MLP neurons of a small language model. Each row is named by its layer, matrix (gate and up: input weights) and neuron, and shows model dimensions 48-143. Each number is 128 + 24 x the weight over its row's rms, rounded and kept within 0 to 255. Numbers have three digits each. A neuron's up and down rows have the sign that makes its largest values positive.
After each neuron's rows, "fires after" lists the tokens most often just before its 100 highest values on Wikipedia text that the model never trained on.

L10.gate444:114126138118141064160147131111134123138086168178101154102111127153108120123149132141093200151106129119087130141120139136121113172113142119092110125101178106136109184130117060132117184094125133157148122151147129138107118115099158151132119160143131132128126147120129139121143126114144125117
L10.up444:131115151143147096080128166090103139143120127195124175120133126105122175101164154143140142151101135125105123135118108158117110129123102114102121098123148116132161138151173092114142156148122132138138083113128155137215113140155117122153081141146129138117142129108075163130123131105112128192
fires after: "\n", "|---|", "|", "|---|---|", "---|---|---|---|", " "

L4.gate701:118149132120083152131126121124119154132136135106133085163122122143116139121106119136126089074123129161099156129082096102104123124166130154118110144115164104084086128145105146156161111157096092146114131135152122105074159121119096132122130152082131106151106146137129107130143153084128177123
L4.up701:112136131138128092150138100114100128132146163103102120150113142146119143158147111165119144123155123129128126134093122110106089124118095116106097154135087080114095132107128141099126135133100114116143097122151121126162149181113158118144149153116165152119166158134105110153089131135126088104
fires after: " ", "(", "-"

L19.gate211:127155128175130104134136106107185070107116130107147122127122113139153151130128121116116123134188165145103088157156158105117138180074112148129148110116145125047122138111128115139081116111094148107118145111123108083105140122102144160141156150133134148167137127132121127115106148114138150112
L19.up211:143111123149111136102111113124116142074197154183145138132112095095139158137155100169101123151158084108121138088156142132125127145119182190144119094126158097127116159141111115181137134090172113087113112164130092160138098138068120135077097152122086122121155106148154111093143137124142107119
fires after: "1", "9", " ", "–", "0"

L5.gate679:116095129141126131129111124133116116182139138127167118176158137119116163076134095117127113119121146086120148121126096144124154137137126102147119135131157139103139114092129129150161115139154137122114085120115149146126139148110189140123122127146133146133157124083139137131117103047140140148
L5.up679:098122111151110087096130130108076121105151136117181107163117165132148127112152119112100163096147156079129156079127121166135112140077159111151128158166127073108186149118163123122126158147182142165116123199120111159139115132141141118124131099141101145129138111126123124148077159110163145123
fires after: " ", " St", " Le", "K"

L11.gate18:088155235147113111110142130125166144122151109094106106131132120120128121153148142137127147106123114136139132128130154146160150119131127122120131109096184126163124143101139159124133162140124169145152124146119113149131118114140103172159120108116121105145150143105096132096117130138126130103
L11.up18:132099092113140145126145146116150151183114138117105120105166096139151184108091149125166115077189132121105082064085118116172136118118127109132148103179139128161131076136179131118125113107154127156121105124113086127154164117107137162113103118144148109130108115111111090160167134167108148121
fires after: "\n", "1", "ga", "."

L10.gate375:121151137145150153154140143182165107083144133119146090133155134127089134104167167127114139113112140164148116124124118102121123175115165167118105115140060111136128095176173119128126164145068142106121109159132091126183150109154109135108097098114134096105145175160122153091114110153123145094
L10.up375:134138094101138102180170188148118087107105149130111106099100139149083184118173131141138108125144114127143131149155121123095105139106127125118113144127068085082078148130137146143115132125135105105129141101100104113138154111143123155160130123157106138164094155161107160115123103151118155110
fires after: "al", "im", " de", "e", "ac", " Al"

L20.gate697:153152117119134160112154123134131138111167122147108130132125130119069146103136127129144145141128121151161115115121158120132101137096139113100131193134178115147115150144114145126134137151151111076124138077151127112155138153118078068130109145076079110157139166115103146138140116097104067112
L20.up697:172148117145122129130136093117116152142154142137108117103110071094129134113157123138134151146132096105153151089121114099155150164135142123154151146138126160123109134115140106135116117152173123112124137125118141129102172142167116134149143156146138114201149164130142140174124114113127128148
fires after: " ", "1", "2", ".", " (", "-"

L5.gate92:118120113154137075148086118133114093105121129123162087118124112111116103103152099110119129110182123144105173112128084146127149140135125123121093132149143097105122099173129141152139084113171164104116147116148115133135115145084155122122120112130134115117136147136122139138140091100098114100
L5.up92:157116164129122082129099172160130131146139145094096100126122120119083104135111090082119116156106153145138125158101125122074127159134133067134101124126069094125111107161134139133123131148133155128139111151164128141131128197072161119183145123125113115090160135169154168118139121118136111100
fires after: " ", "s", " (", "-"

L10.gate227:150113121125132139156092144082165118140132105110130154139111083150137121128125165102116158111116088136126080119131141113106144166187122158165132116121139120157127169151113077162095152082148103154122104120146141093119124125091134156157148116133140099122130116095111146106142129128099146108
L10.up227:160080158081149140135119107120160125160122099096116152138104100128119126147171159150142094156092077143127109150121159157100144150139144136146138138093161131157159160121115123153116092086127098145132131128116114144103134116116106142157146147129125077126124133096139145130168164159129128121
fires after: " ", " on", ":", "On", "In", " office"

L4.gate195:170160101107140103112148152071132099114142124130102112161139155118134166119129131097121136078174174177138113149103126094104126116164110128157157124177158145117116151102114147084156185140119110109142122143149170161157100134130149123122130146115120135125155151107106119128113117062103176139
L4.up195:156127111110111145073122140141126122134139129131168137157086110101125109122143111117119120152143172114115091123135130140137096137131159148116190111116160142165076142121135162093115172162116116112102102138109200131115156143124122128166105161114130130103143171138095100114127106123124076147
fires after: " ", "-", "\n"

L5.gate658:062120135107093095142104118125174096075112128104158106114132135129115162167136105134117137099140124139098149082152135127075145096125142108100129187137150124115086129141133134098128169133123150119101157110194162129120107112154155101129127105152078118118123158117100101104134129129137161099
L5.up658:160135085115109108120143090164094144119178105140149138154145141122155160080096106125133145128119163129091145150125152128114128133099162106119118115179140108140145117065105130099125151123138156144121144123154129122112133117186117177127145121161102079116127089125113125100114117117149120139
fires after: "1", "3", "8", "5"

L8.gate411:118123125149128130186080109111130082147083082123138108133101142092109160122092124126153157144110177102083126098130174115090102147117149126165122166115156154116114161114113117083123151134124080122121113070140147123146150169109148140135110114141123110140094088138128141094118133118150115123
L8.up411:140142108112099068139123143132132096156113123133121135152129145062128128159114132121118094142106167130100134165155109128122104106139088095129144141151162098150142121143102116081129127139101149133132128143161128133068157150127118153149157112119160096119155118158146083153112144139094167069
fires after: "0", "2", "5", "8", "3", "1"

L13.gate473:128153129081138184106104104095100101123098083093130087129140125104164168127138118084132135133084123159148138125115197104119133119118139116156119130118125128104096187129134104147138165126155120137111116170117107099141117130149057111107138146130194144110161142134116129163156100131138135165
L13.up473:132136110160085123115092114143137146148124099126133123162156119120141133148128150096154135095099124173111137126179119107132085112121078132113123136115147137115147143100100119164064147110124129110157122193108115103164141146137105131123138148119174119118150083122106139172167100130172153124
fires after: " ", "0", "1", "9", "2", "3"

L7.gate432:150136134120120137115104166114149133111130149095139106139153122088114139179089136161113120130179111143143151139115167118117141121153094082160103132101156097120138140118148159142133159098129144130088129154161137190110132167125143142164128135148141144120156125109136108139181139151127126088
L7.up432:156134152118109124098110122121131153151110111127114153113152144152161127110103125101137143150107176104147123083149129114148126135159119117120167148120123147076114111133132094170148074123118150115116116136119134090122096155141140176140125123179091152099127112139096148131119153137122100057
fires after: "1"

L9.gate65:144154127104129113153113126136115135136115143101131105085082129120125110109144124111118127101134064124103151114111130161100139146126131080128094128163104133113124178143107144134123116102093084149155132085136150118153139188151105091173176149150101135141128121163114103115132150125111112156
L9.up65:143088121187119164160164145128134110124118109113126130092100138138134142103159130161121127095150101155163121133130117111151120127123134113130119124123124152116127177143195171117128103162120167127117122088116130112142118157101088107127097123103112112096119144124099112132124141134137119164
fires after: " Al", "al", "\n", "Al", "-"

L19.gate546:101164073153120142139089114158086136132109131118131120153188138136166128154108147076103125141110110095137089129144113067102146098104134139118077135125133138135138182112108109113131134140133139126085150125155137125133123153122125167127124087136164110155155134148163143154153118138123160108
L19.up546:165147113150142126066150130099111125125112102104139135115152158134198085127109163113140141123150117153170102103102152115132128084126135135123085143117145096110103164114101130120130150110145127127142131166140143173111152128144090141134107129109114148120168123115129135144123118147123153157
fires after: "0", "9", " ", "1", " (", "–"

L4.gate148:152107106112112114097141074106145101122136118119137133103125128143155160126133146167141158116123117121169120160093188123147144138139148113136060145127130117130128107132169140095128136139112148107152176127164108094115124108075113079125124078154144137102116095096072109165128095113121114135
L4.up148:106099083142117105124136150120134107131114077139107149145125163148142146114138101121133154108138151140126123134112122160106152145116082119098138080096092156146157192147131187095185092132119121137134138128154116084148116145130108136155127146137121145154080100124103135136100135140145176090
fires after: " ", "\n", " con", " dis"

L4.gate86:137141115129138100125189173104105110132137126122127127137116146139080182115156149129114142158149173142136098139133169117108104152105141153116137135092134129100095109097179169099102168147151134128119129114101085130116156166111154181126104118120096122121165132131128132112086124125127161124
L4.up86:089145113124122140093165096122146172076159110120166126138097161111146108119122144102127165130122151140152122148135161135117129123103134123127147156086107109096121120172150117128101134141144132089121110107094112122166128141120118127141095116156118108116165124122126141116070093070146162114
fires after: " ", " the"

L11.gate295:168135121140126108191095083116169134173149112168116119121129149155125144125105120135129132136106110114175100154137150115113158142087117119131068148152135117191134128103139110152133158154115166132140161126144070113106132206112120125150128130107155143122099110139124121145127149121103142114
L11.up295:103121154165113115100139145111111154186116116123137090126136146141175179126137135126127101095171188138120118149171130136135140132090112138088153120097100139148144082140121099139162071209153122148161083140133127090117166140124121161134096151107107139163099103132098152137140155149147116123
fires after: "–", "-", " Ra", "R", "f"

L9.gate204:106107132127157125181111129079131098142149110095120144135110133118096141133122175093155152120129118131128064123121108116138107151128132097106129120167173109124140186161131119111168094107149140134184116082137109107092128139146168139133146132149151125168101091125117128138137125106108176130
L9.up204:128111129111107122138161173132110116118140131106130115079130142184120099110101103074134138123142188131087123097128120213135102116179115155096123147137131096129150175084127111069101132129151116143068085119122109145171145139170128181114132126109126161156094128126134108126080111144147124122
fires after: " ", " di", " Z"

L4.gate334:173141132134143081110114133105115107128132112142135162131105144087120124133136094074125168138151158163161121120136128142111093142161123112144097102119180133135133113193168099120100103118141102163139129126126150157147175135187157145159148138137115098130139140109126129118105095104152133106
L4.up334:128116158174112115170121132146120123121126101085173134126068131106087102134101122107132108174159187151162141119173106144109106093134167136128094118112144142152097166186178121098121078106117131130130132112118135194154164138166149127157133153144111124131118084131089090132121143137145084154
fires after: " "

L9.gate444:167151109121139143156071132084158104166150098130140099148140136115158125109158152115130176147109144135088104140131130175095113125129173115135154127128131149130145135119118146162152152152150130150124141144122138109197134098146163121138124186123168160148160110129118151108111095115084117110
L9.up444:108142135143132112173123107113200174130111073107156119138127141112152133120143123114128106131141135113140156080111138137117103161132115117176117148121106111133148174148132142154157103120147133146133130134120126058099132089113089119074138114155174123152141089142148131158129100115111122159
fires after: "0", "3", "2", "4", ".", "5"

L15.gate396:103128104106119098123098120109100117159120099157125117105102106138147135166161124071148153112151134152130170093141105106108102139146118163106114144166134128142102129108113134151122127117119135132106187169126125135164147138125146163171131113140112136149157118137126109126129056140059093113
L15.up396:169166112097111101120151160106099138121093063123166117122130138122117136166113120094166133097148177160122105135176090151127120163131133114103144168135121116155110147127126156156162152158110183149107130144148160113165127153148165119094157122153125161131087132105119167152132102123139137142
fires after: " ", " S", "s"

L9.gate34:133197118155144100139114142089183136138132131129119148142118130142144180137119131133145160168091092104143121145115128167098112103149139172162128185135169129146151094101168160113119146132144105113112130101166123156108146149136100135169155107129105156113090155166127125126106150125089147126
L9.up34:105162171115146138105136122123127137088118125130141139133092128118170120141104109112113154136115166123106150138150166160124107120115163136122152132126161127089107100091166161109139140140122122164143130116092129109167108145126080104126075144104092141128141154115120162131114135146172135152
fires after: "0", "4", "3", "---|---|---|---|", "|", "5"

L11.gate330:108155075127131095161131108113137143139139140157099084143141124105170125136116119079135120116152140132148125109099126116155148151119143128131137145167153150120112103125177110147103149093122124110137176164152128153132163098133143122153143174141126099119176134137154181108118087130132174140
L11.up330:102112121176138131104163156147145173096105143156123126121090115135152131096163107130129106134165139116113084148131127093118145131148157122133125090096113170129132133098123112106132125119145140124120129129144141145122151135150136120134099160169121184129122125117128136104100122157136162079
fires after: "\n", "==", " F", " "

L8.gate570:199125114067124101101131122099135123129159095138087142118113140144092127118141102105107136124138110157143130090116117157088122114131113111138128151117107178122084120087144118160164147086114100108136108128103165131139134101060131094135086099141129138126098116116102154113137115096131143141
L8.up570:160149128134135154122118086130159085099145158167105167181158124109106143139096129146124129144130127141142078113124142144121161118127120105153081104115103118105113104106142163125142148118100093114097155125124135088150132171116149073121162167107106089119096151126126151129128138115104108153
fires after: "\n"

L17.gate490:094106137136151074132102109106127093113156132132162136128120146131155173134132117140119140134169129111124123122102141150137143124099077120151122081101129136102109097131144126090167173144110204129141128130151139096167093106129118129129059139128103161148169149093159117148085164157109124128
L17.up490:139147095107146129137160103169201148157104112134099123134101118157123157151104048153124067114161132130140129130116127118114163138138162064114192131106140171165136109119145162132138117138156077148106116114128173142153146112143102109104120084113127139173142085131132124130119126127171120136
fires after: "\n", " ", "3", "i", "E", "=="

L10.gate359:155116149110130122092108131071160127117104153121111076150107139123119116114095144160191090128171123138154141127119124162149131109096110139125090142108139139101128154095141147142131132121142174100135143135145169154094166150129139089140125115143143137104106096127145078112132116153146171131
L10.up359:144143101150117112113126131146154125193098141128181152131128163142101120127133121130119190193135103106143151108125157110158116111133142119083158128089125138155157124116101145142111108166133160145146120165134124103103130119121162129147160155130126163113136153116132168107108139120083118087
fires after: "0", "1", " a", "3"

L8.gate12:159161129152153091106160116146111090145144097097098125117145153088088130165094104151079157152135116142145133111124142127122116142127123158167068129123162121146142103160146147105123143162118140100141123144149143151170127142158088151134142140135111151142140126112137137138141134123139109143
L8.up12:163163094138126101096135100142166100156066114139111112144125152127097128178100110096104128134099134119136167138084129126100094143101134190156122109123108126074143127173171178111092101139131135111168147128072134147138132169094145120169116104131116133141085091129132110132161131124166103104
fires after: "0", " number", "2", "3", " many"

L9.gate672:121151094129138163116128145106094148108150138106140131107105098121116153146134110089083135109081140110132179145123128103089109144122087132126127145090120127164108192130135129079176128095090115148114140146140175141131097139172142123120095131130150168143142176127098113098111112088123159123
L9.up672:150141113136155138117131161112098122107138126131100095110121176116102152126132140135116111156120115109089106110105157146114102136128137075077131106126114140105137150126093123136167147085093143111101183178152172134103127140180150110098122089120102144169158089127112140154160129169184173134
fires after: "0", "9", "8", " the", " many"

L16.gate664:116117127143125107156140097079127135132132088155124112086094130152139100171126161116115126110142120149122120114117131175108089168148115157096104122096168173133124137107166104134141152097106120144127118074164165132096125121114138116107103125125166107150113166110110170115090097107132119126
L16.up664:139101114124125088118138174151156089115123131147151148150143114104118161104129123135135126122145103124129076128121126107088147155133103119128111113089136135118088097146123098161205192149130133100143127110164167123099125141096135140137138124145127105126112135116096101093101179145142106116
fires after: "\n", "==", "==="

L11.gate74:156138114135118095166120149140141115161107125178118129174154136139093174120161125119125110106134149117102130124143154132132168180158108125134105098116164133137130112117132149141141123126140100148153101106132161138146084127106102124142153139108141088111127135158133138159133118147138123139
L11.up74:130154162128122121150161127113168155111140125132126142134125115127097130120143125117164142130146140106110131108123192144128129175130145099106106141144130146101109140166152129130124132114147120083110136113138118088129129098095144101121151156135133160163106116143126141136140149130109178143
fires after: " ", "e", " E"

L15.gate270:140127136169122107130133118137147179126152105119105137135123147123123168161068089108120159130122118127135095126135133114129123103135093118163069063134144121118118143116139159112130142138089119117130109124152087114104118131144137127174096127085137142144117136120129125139160125117125132167
L15.up270:119120159095127140118147166142144144109130082058135131158116120097131134093078099086135129152112131145177119110150182145139147119150150121092126138118152122117141133128138178110103131153111155139123143116135175114143188102176135133182128134112153163077101135122150098133150168135122124142
fires after: "4", "3", "5", "2", "7", " Episode"

L7.gate530:165181166115112126095134114153085131124156154113184115145118107118103188116107160118097141092097139093143166150160159132140081107151122109109132155120154114115133133172137104131096130145108151132175170121123168167140161108179126115150131148172146140158114126095078119144126107127118078147
L7.up530:114113134168127099166152118135163136145145090148161130112108121122162187110113174109094123121141135128153113135100078161092106116136137125132141112130105137085145119133141114175107154084139126131132114179120170141117153134133145111113128152144153098134102114127154130097146133135126118088
fires after: "2", "1", "3"

L9.gate342:110104138138118126120154153081111144152094096136124074146095151135109114147143138129122143137133088094153133166115150105123152140122082149122130125150145107114062149088123158165105180103103132145087131121125114105126136170141148109103163129137110123165094140146124078115146126122082105109
L9.up342:129076129140107177118134180087130117147140157138096131143116094135087104097105160130111124176178140174150149140173122119132138141125087105154120132127143147140126148105117126109142145165127101141164133117146127124121108113140126119139110190132097128139124110095095122123124158136148140087
fires after: " A", "-", "A", " O", " Ra", "S"

L3.gate660:110122140141149109116124116121130089159114146124131138129136158121122118090113148151104091080090134118149124124108166187122118130111122115149132113135057094078124132120096126108099150105127123120144108087150100128099134106061148113136105135144150122116105157135163161148123116153134162142
L3.up660:137107130109136082133156144180082125114086117166098145131106104126125146129133108119107135106121121152119147118147114109115097111141156099129123186082126161123163107107157100164138100148133098085105070133171133129125119127134116127120097122117135124113158153121133109133147105137114124180
fires after: " Al", " COVID", "Al", "year", " All"

L10.gate307:135115077126154091088123099147151128132146121128117192140127115123116136089152102092147136083127095098117165111123153100115118132142102167128097120130148110164135149161102140124121149113111127133182102135123148145121207167103161150153089135103101073101080106135117130135138131109133122092
L10.up307:083125134110129143134120144123099099097141095122124127169099144120139133124142157100124133119070146081170146147104124104139155118110147164159137148149155169173123101133157070137149103147166134120095143184170110141159136127159106110162141166102110132147130122128103099105130138113107150153
fires after: " ", "-", " (", " Ma"

L8.gate40:149161123161101149166157118109164136130104133130121136122118160141142157176155093099142161137086151123117119123103129136130129088128120173165139150145171086140132082145122148108174132150096081116113126141163166146125122152175096167137151127150096128096094153119099131082150125106109144134
L8.up40:124159151115097132127163125157113086166087138129093152136121114112148142155124157130163154143115129119149133138138099145120096112087135123129113150091149141133144080137130146153112150122075114125128053102124120165134109151148126128135126114111115134127113129145061155120117137156091129168
fires after: "\n", "|---|", "|", "|---|---|", "---|---|---|---|"

L4.gate136:131126084113148102160119122147118092099131133122108133110117123127112198088123129148178119162138129086168141114133117122116150160159142137103134133087088118090156129117135119130133088111130113153111129141159160124122115110081146131144095149121129118124077138126124085119116093104163115095
L4.up136:101149130087180141172098111109109151157138150136095176140122110094133159117120161137145075100193161101117149110079111150152097152131144131146160127155121153151128133158117108127118143104157107116114107077114141075101121138100145134120072119139130149163114181167159140108147169092134119097
fires after: " ", "-", " |", " D", " ("

L20.gate405:110130132125167086163132130121161072135091103125138114229146149131134107147143124125098117125144124150127120144120117097125165137144145101124104104138086121171167100142120117158128128104122108139084110105150138088163123120134141134143133152130133138137132140115113136112111114143123133120
L20.up405:133127153094147181124156083122126122103127108178132136171170133108150128116127129130157091128105112117139136108122130142115163174128164122161160139188153117120129128123139108203111173109139092127091105155149148097093121136133129155133100120131106102144122157147156123144114148133170124107
fires after: " ", "2", "jar"

L13.gate693:157116159112152140156116112152181127125139106088122100122149141119116147137130102170091160129122108156147096077164162129129075129167142153130063138131118090133147111100141168160143117168125130116138157123149143107127117141114106138140155121144153136128139138080071114095157107161109102121
L13.up693:149143077134105131128114120124147095130104067143198093142087088115133152077153144103126176143111130157106127121164146147128117121158125118102168112110138134112135144090148128150152124122116149131133096134138114109103128135120156156135146152116095138101139118149090142119121120149117136144
fires after: "1", " the", "m", " ", "2", " went"

L7.gate426:135172136149137066138136130067135097115174082115148137123112152136136130087161141133118154114152111133132126154139171144072111138120105143138127145151127099143127139086129146124174095120126128135109168122099104078073128152163164125088105126106121120143114147114112121120151139116134191145
L7.up426:119136153174139113139192177065145107144177176095166112140093082128151110160143156149106121103119147119158108187119172126132143112096130144125155142119122118169104176129099135142119148149139136095153153081138112128114135149164151111089113118095140138145180129100107125133114142136127163143
fires after: "–", "-", " ", "′", " re"

L7.gate471:146148117164127093177149129143149134136141142131131160110164121108070120151170150102122149136111089142104156147135142125088110175101155125107110152149149137149117163111112149123157171142124089101173138117148167100135111150120147113127139144152158117099116159134102130127140117083100099115
L7.up471:111118114173123140138132105118118104138123122158128167148125128141081135129185153161154131133121141104159153129117115174119104133130165148082157150173123166149116120116109119125116145146108134122157102137134148113140170144134186107142118153140116154113117086135082121124110130151167122121
fires after: " (", "-", " \"", "\n", "===", "=="

L16.gate271:107147140178091155133122137103126127117137143092129139110094133130118131145125155140124110126106077113144083138115102111125077115147133134192118138133137142128153125173130130116121080094172166105172134096160111109135143164124120145108137133137156122124171094135139153104114089112139097171
L16.up271:135142112144136119124150148139134103119154113125140163138136077121104104096170120133133138117102120145087166102173120106134204147112150105108110136167100115097129094078136135152146121144110122175089100107107106174124156127120163160145129146167138117132097131115117126147132125098125105128
fires after: " at", "°", "″", " (", " Vol", " c"

L19.gate520:117158129123107154140102101145164132193099092147137098156177105110178182142140155118134166105137151132168149108150105130110150134132123096136120109169086142137148133126179107120130168123140116108130131093120111118152114080124128177148132163147119151105101081143095112146139118157142113103
L19.up520:124133143132097118136127067140198113158103108130133121152121132151133142139112182157111156151103176164129105149095117090127141140109130107149163095148136131102125098124116101102130104138086111146098143109121146134121147123144106112116127140143152131169139106141152154106171132132127155136
fires after: " ", "2", "1", "3", " October"

L5.gate328:152127172123105129144122144081080146123132127148127093148135130124133128140141112152198153080173145133112140149141107144100141144143079080140144109146145095139136147098136103126099127134124144065130121131142107111106120127133116142122150153091148103166138121094142128118115115078125131127
L5.up328:158083121123092164103137147097074101130147138148133112132151192162110119138114138116159127109162167158138103146145119146105126111200136113111110126122175101165116155131139059167162095123145170128143141143100115136156125098147153152118162091141159117124109188105109096094180129144129127120
fires after: " |", " "

L4.gate542:106090122124158103140126154128131165115105194135122120117089140140117108125098106139146098134116120110165153112175157130129119115095096145148125115091107167114129112131132141157107129111099122136106153151111108111107126181093075103093106164167080113150099151161085105136120120125133108144
L4.up542:066128154121114128157176144141109124135143140155125129142062120142129129122108165105129112124127087144097095082158159129104122085121096129086100139064111138111132135143101137128123155115137152139106155192135146118111159147128156116118097113141136155082065130126072134157102135142147108127
fires after: " A", " a", "A", " Pa"

L20.gate292:138171160137110118149128117131103133116127151132100165116113142114106100077118175147143136118108104143135095110140079148106145144088191108144142159105148153101130108116116102114132154109146136144133159084116180149103141119139166155118077114141129126157113123168091104138141127116138145168
L20.up292:095150141185105116103135152113121113128095142131130161139111112143152100092097155114177135125128102145119108105133100109105160142116112072126139168103176170124149089129117161109103136119150108139147101127133118175131153110145159107121146108135093121101089140140129114158135161134124108172
fires after: "\n", "0", "″", ")", "°", " —"

L16.gate646:088175147151108123119159089124099067133128117126145147105174127165141153145139105095098134134148117135118110095141118129147128120117068163146098145133157110122112146126167133078119144087107104099102096088128138122128141108127125110134151144132108138082103097152124143107098129135161149153
L16.up646:133148133104109149118112139126165073133120147123164139153146134138158175116098128125119129135133142132135148140144103121146127109111095104125125134109144083096132173157084087086093178137114139149097107091111137138133107160127111080175124147163139092133095091149119171140112168172158158147
fires after: " ", " $", "2", "1", "3"

L7.gate51:082115154131135137076089094130122075130098134173125155120135126112118185115128093128145177116093194089130121115165161128130104097127155112184142118137113135127118113119101145128132128120129128033132151141135099156135137146138159152158141120137133124162110160117109110138129105134105143118
L7.up51:117121142103089080178165155145202145122083098133106129130096161118148140114107159132113137077124107139125111166161143112137091145159074170129107123095090146150117113143145113098139159109102122138137153165113121129084123141096145120100133096112145132146133126115120097143116126116106136136
fires after: "2", "1"

L8.gate460:144190137155119113142078135124163171123129129100213104084135092126118190113111130175152148102137146125133126100098152099124133142119184101121136092136145176132106129129145148123065127157106159128114143105146149129162161126122152136090131107100123125102092122126112129091165167200142123138
L8.up460:119146131132147140162135141138107112131117123150125144150078154073123093100153108100108123130142124109101140128096124109106114124113133159148140093116096117147140175070151155137148158091132156113119112091096170110179134154145122149175107152095125148088088106083145120085147120089138120119
fires after: "0", "5", "3", "8", "im"

L3.gate478:132091152139151101108111119157167142099085111114107104111150156110108177117148133155141128137125121158126144132157141163124117130115116114128132146110150114071093064158151076097121140154106138145133176127136142122135160149108126154157133078110129116138148138107126178105140133098153148113
L3.up478:089097129118085119115133134119140131124120093091109123137147141119117166145151121151153140152081156152113193142167151154130116120106119117116124140122130075118129094164142126101138118146101160120145146096109116165118173145150112135148130079121117114131148157142119143098112119114174130100
fires after: " |", ".", " C", " (", " T", " "

L7.gate184:149133141123131129120147114119142137148123105116152108115092143134146119102189124122155173137124142128113120100119094123124139143162142126137162132131126116134149094154108113106092153109103149110120108143156108120130148123105173156126169127134154076130110154119166115142120089176148115145
L7.up184:127094118115124097068127106101128136126116104151129156115152131088149128121115162120119138129099123136157091092124111166136140132114148103145110107128100140147080132104116121118144171123134097114104095123133159138091109139161117148142089134079141138133143118081126123168157130194126135126
fires after: "0", "1", "2"

L8.gate639:103114114140163132106125132161121074142127150114132093120139158118110113165094135166138101127147099142112138165141132090120096150139098104112119111115128134155122156077125078129105170173110103062089116163114149130091152134146137152121144119110141114142180094090117126174141107130142071091
L8.up639:122089152133071148104106168138110122122122137140154110148095111125146129131099169140154093159122123130119140169117125141087117115125136116089117096110134098101122120105145157138093145161104127155130122131172119135140154142148155089075115158119109127127190147116148157120127128086154118112
fires after: " |", " A", " P", " Co", " O", " the"

L8.gate366:098148111121127170153121148084141114111183067091083129150121148185161085113147120129114153141091134117132163115127141130102084146131164149109154113143142118136090125116102144055103086096165187132106119124112113109096125144141144091126156106140133154140143135122098102157094110128160153114
L8.up366:120147138139118104146119128161095094106123132123104113113107149186131131123131101131151136151120128159112176103101083138096158113129107119187131098115136119176125159143106158098140160141081127123113168130151134114173141112123163129121118125114080173140140084156135110093162119101101167126
fires after: "0", "9", ":", "8"

L3.gate14:145098140145120147136118154122164093105145163106144104121073149101076133104117135151101106172133105109146119188138153105138099125142126119124104120099106130082121118106123139104107106118099155141117145112150098125162169116117121116138107123168144098090117161152149118163161130131153155112
L3.up14:150116162142111144120107161134125096119127108099099072147112132168132165131143082108136143159157125119085103141159111103112086130121150093113096140080051159097103114143137145114144111135073114132138130107157112107153160112156108136081141133187159126087074117135147145125112103167116119097
fires after: " Al", "e", "Al", " U"

L4.gate396:119093166090096137165109161120090131137101128125152118188131114083107071126141096129124110117159144103112120161148104158108115079148137166087112164093119085120118145165121162103109091125164108137122155085153140104148131126172142111150114130104135133136145142163135123143112099107102110101
L4.up396:153134141081077150126126169099107159119112095101105124110103107141123136121136143126095075150102133156141120122144111134173163122141137159097084154107116110100139161132157142137148109113104146142107095111123114146119152169157128078085156159113096134148126129142108135097153142127165133161
fires after: " ", "s"